From a checkpoint of a small transformer trained on Wikipedia: MLP 448 SwiGLU.
MLP neurons of a small language model. Each row is named by its layer, matrix (down: output weights) and neuron, and shows model dimensions 0-95. Each number is 128 + 24 x the weight over its row's rms, rounded and kept within 0 to 255. A neuron's up and down rows have the sign that makes its largest values positive.
After each neuron's rows, "fires before" lists the tokens most often just after its 100 highest values on Wikipedia text that the model never trained on.

L3.down108 [120 153 120  94 135 115  90 155 141  89 143 113 147 100 109 161 109 152 133 150 123 171 124  60  81 105 124 148 120 128 151 112 148  92 145 137 141 122 112 111 166 121 116 154 120 166 123 152 147 151  89 106 119 110 108 148 111 137 110 116 126 117 174 142 156 146 140 109 128 149 102 158 161 151 119 135 137 116 120 118 111 153 110 116 115 112 140  99 168 173 139  97 100 163 120  62]
fires before: ", ", "y", ". ", "ton", "y ", "."

L6.down321 [163  95 128  99 124 147  81 141 130 134 135 126 116 147 101 151 110 115 128 139 117 126  98 231 147 125 142 158 145 101 126 154 165  80 126 140 126 123 111 131 123 137 152 135 117 127 132 127  94  57 118 164 138  78  79 154 139 114 159 153 141 117  83 123 114 128  99 168 121 154 123 137 112 116 156  97 110 114 109 149 139 109 146 134 125 110 151 123 102 126 161 115 117 113 184 124]
fires before: "ed ", "ing ", "aim", "er", "ing", "ail"

L2.down227 [156 115 138 127 113  98 137 126 151 126 156 137 150 137 100 166 106 139 124 150 122 110 158 106 122 110 112 143 159 152  68 139 112 126 127 151 124 128 111 185 108 119 105 107 161  81 127 142 135 123 136  89 104 152 118 136  88 127 116 156 115  98 134 138 129 176 197 127 154 122 124 112 142 113 178 129 138 107 111 119 123 150 146 101 163 148 120 129 142 118 129 161 138 125 141 124]
fires before: "States ", "States", "(", "| ", "r", "Kingd"

L2.down94 [130 140  72 146 150 120 139 124 137 108 118 177 109 105 102 143 157 139 138 140 105 115  99 179 129 174 127 140 151 147 166 100 133 103 122 151 152 106 139 125 112 113  92 181 147 116 134 124 133 125 107 127 100  73 165 116  88 157 142 104 125 126  81 154 154 128 159 176 140 119 102 135  96 152 164 123 145 126  97 119 123 135 112 139 127 135 126 173 136  88 109 139 123 144 156 161]
fires before: "ese ", "es", "ic", "ch ", " ", "am"

L2.down438 [121 134 131 111 123 148 141 164 116 133 106  98 111 149 138 108 125 107 151 150 143 112 122 171 141 129  93 149 135 156 132 116 130 128 156 131 137 124  99 119 149  96  99 168  84 137 136 191 155 132 125 103 144 126 117 130 141 149 137 120 128 134 140 146 122 134 141 180 119 112 113 128 102 129 106 126 137 111 141 119 138 118 117 131 157 150 125 115 121 127  91 119 141 136 134 133]
fires before: "(", "to ", "| "

L2.down405 [178 100 170 144 168 121 142 126 122 133  92 113  95 180 136 173 166 127 115 158  69 104 165 167 153  87 133 144 142 114 135  98 146 145 161 103 145 158 108  94 162 117 137 121 142 129 117 143 123 116 163 108 149 156 157  89 109 122 144 137 113 164 114 151 119 108 105 133 149  81 139 119  79  94 125 142 143 115  88 124 110 149 126 119 160 159 157 108 162 111 127 156 129 159 125  99]
fires before: "s ", "al", "et", "ety ", "s", "ation"

L6.down54 [107 129 145  91 139 127 123 102 139 128  84 145 125 131  93 116 162 146 125 119 124 131 122 208 109 153 117 137 149 117 110 106 113 122 165 124 102 117 141 102 120 108 123 127 124 119 174 126  97  95 127 117  84 177  93 145 120 106 146 163 125 119 112 176  64 124 120 124 128 119 130 145 123 143 108 129 130 119 138 119 134 149 140 123 120  84 140 132 116 167 119 137 112 124 103 119]
fires before: ", ", ". ", "\n", ".", ": "

L6.down393 [146 150 159 161 143 141 138 146 150 139 141 134  89 120  94 153 143 123 109  75 128 131 107 121 140 136 138 150 153 192 108 151 169 128  87 112 157 179 141 130 104 116  91 137 124 129 106 128 133 166 132 145 138 145 101  80 112 160 102 127  94 131 150 145 131  88 120 168  95 109  96 118 131 124 127 136 115 112 110 140 124 122 133 130 145 174 170 141 158  86 114 114 163 155 117 164]
fires before: "al", ": ", "s", "s ", "t"

L2.down29 [117 159 128 113 159 103 139 126 118 123 161 138 128 115 114 137 126 130 100 153 154 104 135 127 106  77 155 105 141 129 146 172 118 136 112 150  82 115 124  92 109 134 148 175 144 100 120  93 114 131 138  95 138 100 129 110 102 125 147 118 103  91 144 157 143 114 128 144 142  95 142 111 137 143 111 157 106 114 146 107 121 126 122 120 135 140 153 130 156 142 134 156 137 189 137  97]
fires before: "the ", "s", "by ", "by"

L3.down438 [103 126 114 114 190 124 137  98 101 173 107 189 143 155 143 136 142 129 130 139  91  95 137 173 103 142 140 131 145 123 130 130 110  88 161 138  93 130 119 111 113 117 125 129 148 121 116 163 119 148 165 101  90 145 107 106 156 125 107 121 120 125 138 110 164  94 114 100 101 111 125 115  99 121 152 117 141 153 147 148 129 161 121 122 125 129 175 154 137 135 145 121 133 118 112 105]
fires before: ", ", ": ", ". ", "c", "er ", "s"

L3.down45 [162 152 101 169 122 163 123 107  84 109 150 108 125 132 114 159 191 154 206 126 134 154 131 156 136 115 138 118 115 113 121 123 159 147 129 129 166 113  87 100 124 115 105 108 153 120 117 113 114  97 134 144 137 140 117 109 116 137 100 123 103 132 130 158 120  89 141 147 149 145 122 127 136  98  97 126 134 108 105 102 131 170 120 120 130 195 133 128 156  99  59 102 132 172 134 153]
fires before: "\n", "\n\n"

L2.down271 [120 143 109  95 136  62 118 108 104 151 121 116 120 114 160 119 141 119 117 145  88  83 140 117 133 154 105 134 128 126 141 101 131 129 153 138 117 126  98 136 120 121 118 127 132 112 136  87 118  95 120 107 136 119 140 115  70 105 132 111 109 174 111 149 129 151 130 122 151 131 185 114 139 162 140 111 130 141 116 133 107 146 176 139 116 122 136 148 146  83 137 123 139 111 122  85]
fires before: "of ", "and ", "| ", "("

L2.down97 [161 110  88 119 160 143 106 124 153 134 121 142 148 106 136 142 120  99 104 167 131 164 158 167 161 150 145 114 131 194 123 146 152 132 131 134 122 123 175 126  61 117 113 130 126 143 126 117 130 153 116 151 204 134 118 107 143 105 180 138  79 106 115 121  83 117 168 131 111 162 105 145 113 171 132  98 130 132 152  99  94 176  97 153 117 161 116 152 102 102  86 133 111 113 153 118]
fires before: "of ", "ks ", "ld", "k ", "d "

L6.down293 [115 126 118 160 145 108 113  73 122 137 131 137 119 126 149 156 135 155 122 118 112 134 169 122 119 142 125 175 154 122 163 158 178 136 120 164 118 134 125 127 199 116 132 130 141 112 128 114 120  82 136 121 140 116 106 130 133 110 146  93 115 134 145 133 124 143 185 144 121 147 192 101 132 133 118 140 138  99  95 135 131  90 156 109 175 129 167 108 131 171 129 125 101 165 113 113]
fires before: ", ", ". ", "um ", "y"

L3.down166 [131 105 108 129 142 117 177 123 164 144 143 157 130 110 126 134 153 107 125 138 110 124 115 208 141 124 134 110 142 125 140  99  99 138 123 130 142 144 117 160 131 122 132  73 126 105 133 137 116 108 115 120 130 123 170 121 158  81 128 151 181  94 108 130 169 181 137 124 136 137 131 134 203 121 178 143 153 146  99 121 110 142 102 175 141 102 143 146 109 138 143 128 153 122  61 125]
fires before: "ese ", "es", ", ", "es ", "d "

L2.down211 [145 102 146 161 114 162 130 184 128 148  97  84 141 135 128 169 132 126 130  74 197 147 135 130 161 123 145  83 114 124 127 129 174 152 135 137 127 161 174 146  95 112 110 151 119 162 135 151 112 139 140 147  84 100 101 125 121  93 121 136 171 138 101 151 148 128 122 121 114 109  92 140 121 152 111 112  92  94 171 151 119 127 111 104 138 137 171 133 105 111 126 109 134 158 131 114]
fires before: ", ", ". ", ": ", ".", "\n"

L2.down134 [109 104 134 142 162 120 119 152  70 120 151 159 120 100 124 159 165 165 128 141 139 122 142 154 117  98 156 105 117 127 146 123 141 159  94 144 109 117 131  71 112 132 151  93 129 108 130 190 126 164 130 157  91  86 161  98 176 124 117 134 177 107 113 134 128 168 184 154 125 120 122 161 145 120 121 131 117  73 102 150  94 112 113  95 106 132 118 133 152 129 123  94 136 126 143 124]
fires before: "-", "ese ", "ally ", "es", "re "

L3.down91 [142 108 155 113 134 150 109 132 149 131 143  99  95 115 142 181 107 116 123  61 144 149 125 204 127 114 140 118 112 117 153 163 103 124  99 163 105 106 129  94 141 116  93 132 141 114 137 131 149 165 102 202  94 141 123 117 130 118 129 117 152 102 131 137  99 176  98 135 128 123 146 151 153 184 131 148 103  81 156 110 128 172 118 129 106 121 154 139 138 157 139  83 157  93 157 114]
fires before: ", ", ". ", "ical ", ".", "\n"

L2.down243 [129 143 145 131 152 111  85 117 119 134 160 121 108 156 168 131 149 109 118 124 105 126 141 115 128 136 109 105 135 109 111 142 124 146 136 127 116 161  64 123 117 132  92 103 156 125 131 110 164 109 137 153 125 161 115 105 128  96  99 136 129 141 105 180  97 112 124 178 160 130 155 133 139 158 131 105 124 113 136 103 105 111 141 111 119 102 131 141  90 125 105 132 150 103 142 122]
fires before: "of ", "was ", "in ", "to ", "and "

L3.down383 [147 146 105 116 137 118 116 159 139 103 122 182 105 113 160 135 151 144 109 150 116 158 103 136 124 112 130 119 168 122 134 115 105 157  96  94 130 141 120 102 173 125  93 114 159 143 171 125 137 163 136 136  91 130 120 127 149 115 111 106 186 105 102 180 117 119 131 115 142 109 132 144 149 121 124 150 144 122  75 133 133 123 122 123 123 132 109 166 108 107 109 148 128 139 138 157]
fires before: "\n\n", "0", ": ", "1"

L6.down115 [164 136 139  89 140 117 167 165 122 142 133 135 118 162  91 127 170 147 155 147 111 203  89 252 139 109 130 119 151 105 152 141 140 108 147 134 121 115 120 162 136 111 116 147 131 122 141 128 135  93  95 109 122 117 112 148 138 120 149 129 145 156 131  94 124 171  93 133 106 125 166 116 137 110 100 137 106 130 112  82 144 133 112 112 148 100 145 113 117 124 149 132 148  92 114 114]
fires before: ". ", ", ", ".", "\n", ": "

L3.down430 [142 159  93  71 156  94 113 152 141 104 107 170 110 156 113 124 146  78 123 122 133 124 132 176 158 124 136 107 138  80 146 118 151 139 177 115 118 104  95 143 149 120 136 102  88 151 107 136 171 128 161  91 126 169 108 162 121 132 105  98 155 132 113 135 132 106 146 149 105 141 135 106  93 100 123 161 140 115 122 116 105 143 103 130 124  79 131  76 133 116 131 146 161 127 100 139]
fires before: "as ", "ti", "as", " ", "ik", "ion "

L3.down245 [109 108 103  98 145 117 154  68  98  71 134 143 100 126 124  87 140  76 136  68 125 148 109 135 111 109 102 122 131  97 112 111 140 151 148 152 129 102  97 136 118  83 124 144 157 139  93  77 149  98 160  78 121 161 154 155 112 129 129 131 136 130 121 112 157 167 112 138 113 108  98 107 148 110 167 129 123 137  96 117 134 152 138 105 117 151  98 115 125 122  72 136 139 189 129 119]
fires before: "ase ", "as", "ue", "r", "o ", "o"

L6.down15 [ 83 140 104 165 118  97 103 194 147 116  93 151 117 134 102 143 142 154  89 144 133 118 170 151 114 129 132 125 118 146 147 154 150 146 102  81 158 139  52 115 122 150 116 124 115  91 120 125 136 113  89 125  97 146 175 104 163 111 138 145 119 129 146 134 115 136 112 148 149 135  99 112 106 133 161 110  65 160 136 112 117 114 141 155 123 105 149 175 129  86 105 140 103 103 146 123]
fires before: "202", "200", "201", "196", "195"

L3.down1 [101 109  72 113 170 153 132 158 116 124 155 120 121 110 119 111 101 106 119 140 122 137 117 168 111 146 138 142 126  92 138 117 143 139 147  95  95 145 154 113  97 154 106 141 145 129 168 152  91  96 140 130  72  89 117 129 137 109 138 109 132 144 102 172  99 154 138 147  63 133 156 117 150  95 139 143 142  86 167 162 122 171 138 122 151  86 154 132 110 119 135 120 113 147  92 117]
fires before: ", ", ". ", ".", ": ", "ual ", "u"

L6.down416 [116 167 134 133 129 129 140 162 125 137 123 140 118 133 150 151 112  88 156  80 114  84  95 180 144  87 100 106  95 130 122 144 119 151 116 116 138 139 116 146 130 114  80 139 109 148 146 139 127 128 147  91 105 124 153 152 146 175 116 113  88 152 101 121 136 129 173 117 108 109  98 120 121 151 162 107 151 141  74 154  88 116 109  91 121 150 139 105 167 140 107 157 107 129 120 147]
fires before: "ed ", "ted ", "tor ", "e ", "tion", "tor"

L2.down79 [ 99 104 119 140 133 147 129 107 144 143 133 118 158 150 114 142 159 139 141  93 136 123 104 127  94 165 140 137 101 143 147 138 154 135 113 103 108 127 128 111 118 136 115  90  88 146 115 141 123 125 127 153 108 109 104 131 115 121 100 137 137 135  85 141 118 157 120 127 167 139 128 105 120 151 117  97 143 129 133 100 115 111 111 103 115  61 141 116 124 101 165 116 125 136 154  99]
fires before: "of ", "(", "was ", "| ", "and ", "is "

L3.down201 [113 186 101 109 125 125 155 172  94 127  73 143 113 179 147 102 113 151 120 155 145  70 112 133 128 145 121 197 141 137 161 150 120 124 106 115 155 160 169 151 137 116 129 134 113 113 123 110 152 107 154 138 181 118 141 138 121 141 154 123  94 198 126  95 103 100 115 118 108 137 131 147 142 105 150 128 129 123 134 126 102 147 157 139 132 132 150 135 112 129 153  94 142 178 133 137]
fires before: "an ", "the ", "a ", "an", "o "

L6.down279 [117 157 116 108 127 114 208 118 124  79 106 130 154 136 141 101 108 116 137 129 125 115 114 174 136 127 137 122 133 112 158  89 157 118  84 118 125 142 137 122 128 124 105 158 114 116 159 164 106 120 103 101 153 152 126 149 149 170 117 126 159 184 120 130 149 123  79 176 139 152 102  97 136 158 143 130  79 127 119 142  70 127 137 134 133 133  90 173 165 109 166  66 112 174 140 112]
fires before: "a ", "a", "an ", "an", "es"

L6.down302 [ 87 109 116 111 107 155  75 156 125 139 121 162 160 151 139 133 121 140 118  91 161 169 135 135  70 115 157 158 142  85 101  96 165  99 146 113 122 122 141 169 125 142 150 164 167 138 161 123 124 104 166 112 147 111  95 115 138 105 113 143 101 159 145 178 117 102 117 125 146 125 139 158 130 121 105 134 130 140 142 101  76 108 171 133 138 107 146 115 148 117 130  90 119 129 138 139]
fires before: ".", "–", ")", "ann", ": "

L6.down363 [ 98  90 110  72 144 134 118 115 112  86 125 141  97 129  88 120 167 106  98  85 132 156 100 142 151 147  79 166 154 139 116  81 162 114 125  81 171 183 115 168 157 101 140 171 104 134 152 131 160  86 132 112 141 115 122 171 143 109 159 110 109 108 121 139  89 163 120 141 122 114 137 109  96 148 131 146 103 135 120 122 111 137 118 163 144  95 121 158 129 154 115 115 133 167 118 132]
fires before: ", ", ".", ". ", ") ", ": "

L2.down81 [126 132 173 145  84 124 166 116 141  87 138 110 125  95 121  98 122 118 141  74 116 119 108 136 120 158 120 116 132 119 171 100 139 130  85 115 114 102 105 167 145 109 101 139 153 114 160 106  68 123 123 145 131 117  99 135 144 132 134 125 124 132 106 125  95 121 120 127 138  97 164 126 134 145  96  89 123 135 108 150  86 115 127 155 139 154 141 135 168 146 119 156 156 120 146  95]
fires before: "ent", "ent ", "ves ", "er", "v", "ation "

L3.down150 [131 139 107  84 158 191 156 118 135 124 157 135 105 138  93 137 146 116 152 136 131 140 140 154  57 133 126 100 131 107 134 156 162 145 123 113 107 108 111 111 148 130 119 129 115 117 118 180 112 112 155 133 118 137  96 152 125 122  99 146 113 136 106 149 114 161 146 157 135  87  92 127 136  96 153 138 102 148 137  94 122  64 127 111  95 112 113 129 136 105 156  90 141 134 133  96]
fires before: "s", "f ", "ves ", " ", "v", "over"

L3.down119 [141 141 120 126 133 123  87 152 115 120 142 135 132 106 141  81 135 123 129 136 126 143 112 156 152 157 101 118 192 141 149 149 156 162 110  97 176 150 144 130 115 111 133  89 151 157 147 148 118 131 148 138 120 106 125 112 158 121 111 113 104 103 102 134 148  84 131 113  95 126 121 107 109 150 146 136 106 118 147 127  88 110  93 138 136 103  89 136 115 164  50 147 171 147 126 108]
fires before: ", ", ": ", "p", "pe ", "pe", ". "

L6.down172 [157 146 161 145 163 139 131 173 164 149 138 150 114 120 114 100 142 150 141 133  99 107 135 121 140 114 127 121 108 177 120 114 121 161 116 122 134 119 186  61  95 146 130  91 148 163 102 109 173 157  89 146 109 119 149 116 126 112 132 139 129  78 145 133 100  85 126 102 137  89  99 113 144 151 144 107 120 155 129 138 109 108 111 145 148 105  90 104  92 134 121 183 124 100 123 105]
fires before: "ag", "sion ", "u", "sion", "s "

L6.down163 [135  87 118 138 117 123 122 119  73 128 113  96 116 139 115 124 120  77 112 154  94  75 114 103 109 144 134 107 145 133 140 112 151 122 146 142 137 150 163 112 138 135 145 116 139 119 117 140 138 143 130  80 134 148 104 156 153 157 101  69  83 125 155  94 140 153 148  89 136 100 109 138 161  89 117 122 160 166 113 122  91 116 135 127  98 149 144 116 155 140 107 146  94 143 126  92]
fires before: "ally ", ", ", ". ", ".", "\n"

L6.down360 [147 177 122 135 132  73 178 143 107 121  96  86 127 127 141 117 149 143 147 128 123 109 147 156 133 107 130 129 123  92 150 125 184 115 122 137 147 108 112 107 159  93 124 123  89 146 139 112 123 100 139 106  85 137 158  88 130  95 100 126 143 136 131 115 126 146 114 108 127 125 140 133 136 155 135 112 122 134 117 142 121 142 116 178 144 125 130 109 101 140 163 106 132 174 152 149]
fires before: " ", ", ", "ed ", "a ", "sk"

L6.down139 [103 112 142 125 148 135 119 132 115 155 123  99 122 102 140  71  82 107 106 165 125 142 121 112  99 133 123 154 152 134 134 120 144 131  93 139 129  87 129 110 151 137 150 120 152 129 130  92  94  69 114 127 152  82  85 112 151 120 131 124 117 103 122 110 132  67 107  97 122 125 170  81 106 103 117 106 162 118 162 129 146  97 132 131 138 168 105 132 117 143 124 167 135 110 114 121]
fires before: "| ", "|", ".", "″"

L3.down295 [148 134 145 162  86 122 140 122 152  96 101 126 150 154 116 127  95 150 151 144 148  88 158 135 133 153 141 104  74 142 111 146 102 154 120 116 118 156 132 141 105 161 125 113 128 111  95 165 107 142 101 110 106 148 169 130  99 128 153 154 157 112 124  95 111 140 125 121 149 145 157 121 140 119 118 129 153 137 129  91 115 128 126 134  97 119 151 110  94 115 113 143 147 113 150 127]
fires before: "202", "201", "200", "199", "194"

L6.down63 [120 122 120 152 126 123 146 160 108 118  97 114 127 100 137 107 115  75 151 123 102 144 120 171 109 147  97 124 145 143 129 157 100 141 113 134 102 143 150 106 148 145 114 112 106 154 104 110 129 130 106 114  93 143 126  95 168 118 130 121 138 135  84 104  93 106 116 152 110 125 137 147 115  92 171 105 124 135 126 109 134 151 144 135 129 123 169  86 124 145 151 102 115 105 101 139]
fires before: "| ", "(", "- ", "v", "M"

L2.down17 [ 90  99 112 199 100 171 130 111 111 118 156 198 137 127 106 171 137 138 123 131 124 138 121 133 132 123 126 146  92 140 130 109 129 115 114 105 125 134 176 140 107 141 151 122  99 142 108 137  98 132 114 124 156 131 116 108 120  97 114 141 108 111 102 145 159 117 155 127 156 164 128 119 116 102 140  84 108 150  83 133 109  82 130 176  95 136 145 180 165  91 165 136 102 145 123 179]
fires before: "a ", "an ", "the ", "l ", "z"

L2.down251 [113 126 109 168 120 152 125 123 150 100 104 157 167  95 123 130 100  83 107 149 117 129 110  35  70 121 124 116 127 119 137 138 112 128 150 155  93 151 148 151  93 177 122 124 191 142 159 108 147 138 131 123 133 128 108 142 104 101 148 135 116 145 122  93 122  94 141 168 130 143 136 140 170 116 110 167 143 136 128 130 113 138  92 156 137 162 150 156 105 131 143 166 131 109 168 163]
fires before: "of ", "| ", "G"

L6.down338 [144 125 115  98 172 162 117 146 169  92 125 146 128 127 113 116 120 141 172 113 114 143 107 221 106 147 125  71 151 121 121 130 108 125 139 104 129 137 144 118  87 100 124  82 151 119 108 125 152 114 159 125 125 171 141 154 101 109 146 159 164 134  83 155 134 136 168 130 110 143 128 106 151 172 121  91 143 121 132 130 106 101 108  72 126 117 176 192 132 135 134 104  83 176 107 116]
fires before: ", ", ". ", ".", "ed "

L2.down319 [164 144  94 125 150 106 132 113 165 129 124 105 117 172 123  90 127 158 118 135 136 142 112 147 145 123 121 119 103  97 132 102 110 129  97 111 104 121 109 100 125 148 101 117 134 127 128 116 158 139 132 149  51 116  95 111 130 140 166 117 102 132 128 104 122 139 164 110 119 113 161 128 145 151 100 170 122  95 114 119 137 117 101 105 130 117 140 109 121  97 153 153 116 114 109 142]
fires before: "the ", "his ", "ern ", "on ", "y "

L3.down314 [153 148 114 107 118 148 134 137 125 156 126 132  99 154 131 112  91 128 144  92 148 169 129 187 102 124 113 144 135 109 131 164 116 148  89 131 121 148 135 119  89 104 149 154 125 124 104 134  93 175 138 118 115 131 125 122 120 110 120 157 122 143 142 131 140 134 145 157  85 141 160 108 134 120 141 132  95 129 138 111 149 105 126 143 121 101 103 113 135 103 136 121  98 133 120  82]
fires before: "\n"

L2.down252 [132 144  88 143 160 119 144 127 187 115 116 159 109 147  98 121 158 143  99 153  74 122 137 124 146 118 140  80 136 120 169 134 143  79 102 166 117 101 157 139 111 153  89 111 179 139  90  70 103 142 122 120 125  93 157 136 125 136 117 116 145 138 105 125 130 165 138 135 146 104 129 113 102 135 135  95 100 114 120 129  95 104 110 109 145 105  81 169 140 115 139 121 120 123 164 123]
fires before: ". ", ", ", ": ", "==", "in "

L6.down395 [133 122 116 130 119 158 133 145 151 125 100 149 135 104 145 107 127 119  98 105  82 110 146 133 135  92 127 127 134 156 111 142 108 102  89  82 146 133 104 103 138 109 139  93 152 121 135 130 115 148 123 132 118  94  98 136 150 139 118 170 122 133 132 107 107  87 148 155 117 140 140  77 137 153 100 146 174  88 142 126 194 109 140 118 117 171 132  91 181 157  82 123 161 114  79 158]
fires before: "\n", "\n\n", "ted ", "tor ", "tion ", "tion"

L6.down325 [150  96 136 154 123 102 155 153 128 129 137  90 149 134 115 138 143 147 128 120 163 108 114 189 130 135 130 109 169 120 156 177 146 118 138 165 121 115  60 138 164 143 132 141 118 114 178 135 138 113 151 164 140 151 166  99 136 126 113 168 125 129 107 127  75 103 114 165 152 116 132 128 154 118 143 125 165 137 102 132 150 161  77 100 141  94 139 126 113 128 139 112 118 144 166 117]
fires before: ", ", "ing ", "y", ". ", "ed ", "nam"

L2.down310 [173 122 138 138 184 109 130 127 113 124 102 134 157 122 154 125 120 131 176 160 126 124 144 179 150 156 191 162 143 108 119 110 151 151 116 151 144 127 143 120 133 137 113 105 134 111 104 111 142  75 143 120 100 133 142  89 140 129 146  76 143 146 126 132 111 120  95 133  89 111 136 111 107 119 117 124 122 134 139 129 127 122  91 142 178 141 154 105 154 121 132  65 166 181 124 129]
fires before: ", ", ". ", "==", "land", "\n"

L3.down10 [143 152 152 108 122 106 194 157 104 130 123 141  93 171 129 113 137 100  97 139  90 124 136 110 128 149 126 104 139 108 159 129 132 133 118 150 143 131 126 106 113 113 119  86 129 131 121 122 140 144 168 132  88 122 100 123 138 105 121 150 171  96  79 155 114 132 131  84 121 145 126  90 140 177 148 123 122 140 171 120 130 186 110 102 127 147 125 146 106  97 114 161  98 141 136 139]
fires before: ": ", "- ", "ari"

L3.down53 [109 158  95 123 148 142 143 127 117 135 120 145 143 128 132 121  73 124 131 136 145 148 125 189 111 145 140 137 129 106 133 177 138 151  73 125 130 134 130 114  94 100 155 142 124 129  97 123 127 151 164 105 102 130 115 109  99 126 113 151 138 145 129 152 159 128 152 154  90 141 138  81 130 121 141 145 155  91 145 130 119 113  97 147 110  92 109 113 140 120 140  87 112 151 120  95]
fires before: "\n"

L2.down24 [ 99 137 117 118 120 131 107 172  98 138 138 104 138 122 119 121 191  83 144 146 122 149 158 106 135  90 120 119 137 124 138 136 138 146 105 100 132 114 144 145 129  74 177 137 121 142 117 160 117 117  86  94 110 114 159 123 137 138 109 123 111  95 122 132 117 126 153 121 153 123 105 131 121 138 123 147 137 154 119 112 128 103 100 145 192 105  95 106 152 126 153  70 138 158 143 141]
fires before: "(", "of ", "ess ", "f"

L2.down52 [112 124 130 118 123 107 124 129 116 133 162 123 113 141 131 131 109 173 112  94  88  96 117 195 122 152 100 110 178 132 137 140 147  87 127 178 119 130 112 158 101 122  90 105 134 145 117 146 107 142  90 103 137 116 147 150 123 135 145 102 130 192  92 104 128 130 127 170 157 115 142 129 136 106 137  94  70  99  99 150 109 141 191 143 120 111 120 125 143  90 117 162 122 205 144 133]
fires before: "the ", "a ", "his ", "a", "ior ", "been "

L2.down380 [130 140 109 107 150 106 141 116  85 140 141 107  79 147 137 128 125 123 161 131 104  89 107 180  94 130 116 100 149 144 115 159 124 105 129 113 123 159 108 125 131 130 112 117 134 120 143 127 104 164 162 104 110 167 198 154 109 153  97  88 186 158 105  71 133 136 126  87 165 140 141 109 147 113 134 134 165 112 109  84 163 129 124 154 129 159  98 145 113 100 114 130 133 123 127 129]
fires before: "o ", "es ", "es", "an ", "a ", "o"

L3.down365 [139 135 125 144 137  78 116 103 161 135  94 166 115 130 140 125 151 150 129 167 142 123 116 174 152 140 124 144 113 136 102 149 108 144 110 145 123 168 136  67 133 105 106  90 123 148 152 129 168 117 120 127 127 158 145  94  93  98 174 138 182  88 143 157 130 173 130 114 150 150 134 117 101 108 158 141 124 180 136 124 132 123 122 123  75  99 118 159 110 133 153 119 138  97 125 137]
fires before: "any ", "eti", "et", "bed ", "os"

L3.down67 [145 104 109 112 121 118 166 139 161 150 142  93 131 130 146 146 139 120 133  78  86 148 116 134 144 168 121 149 141  60 125 108 111 128 115 127 202 105 124 160  89  97 127 164 126  98 134  76 143 108 110 105 137 132 110 142 123 158 163 166 121 101  99 113 111 122  91 161 110 112 114 132 136 148 127 132 107  94 113 140  64 136 149 153 136 117 119  90 127  98 118 112 140 191 121 120]
fires before: "te", "ent", "ure", "ent ", "ed "

L6.down285 [ 94 140 101 154 160 114 162 128 127  88 153 115 105  99 121 113 158 107 136 145 148 117 140 165 155 165 179  86 134 105 134 164 129 163 152 137 139 134  99  61 162 129 143 150 127 129  84 114 157 115 120 172 120 139 111 110 130 122 114 104 135 182 111 170  94 140 129 128 117 155 101 151  99  73 133 133 122 136  98  80 142 118 156 134 153 112 118 128 118 135 159 105 134 152 113 137]
fires before: "as ", "as", "a", "a ", ", "

L3.down298 [140 114 120 148 170 117 148 138 109 125 132 119 140 161 119  89 159 146 110 156 126 113 114 149 116 137 149  99 125 161  91 125 119 124 145 116 117 148 144 157 119 137 184 159 110 139 106 108 110 134  92 100 112 105 148 122 149 123 119 118  87 115 132 153 137 137 162 109 132  98 103 135 143 113 125 141 133 143 153 130 141 114 121 123 123 114 130 142 140 135 166 130 118 138  89 144]
fires before: "the ", "l", "a ", "to ", "d"

L6.down100 [120 133 107 134 133 119 126 104  89 176 135 102 140 125 118 139 116 132 146  95  82  97 163 197 145 155 102 118 134  92 149 159 129 190 144 139 157 171 173 135 188 102 105 134 113  99 155  97 125 154 181 146 139 149 111 126 107 102 120 132 110 132 124 112  87 142 125 110 151 121 184 127 113 136 147 132 116 122 135 119 109 129 132 134 159 123 135 131  95 168 176 121 146 158 100 125]
fires before: ", ", ". ", "au", "\n", ") "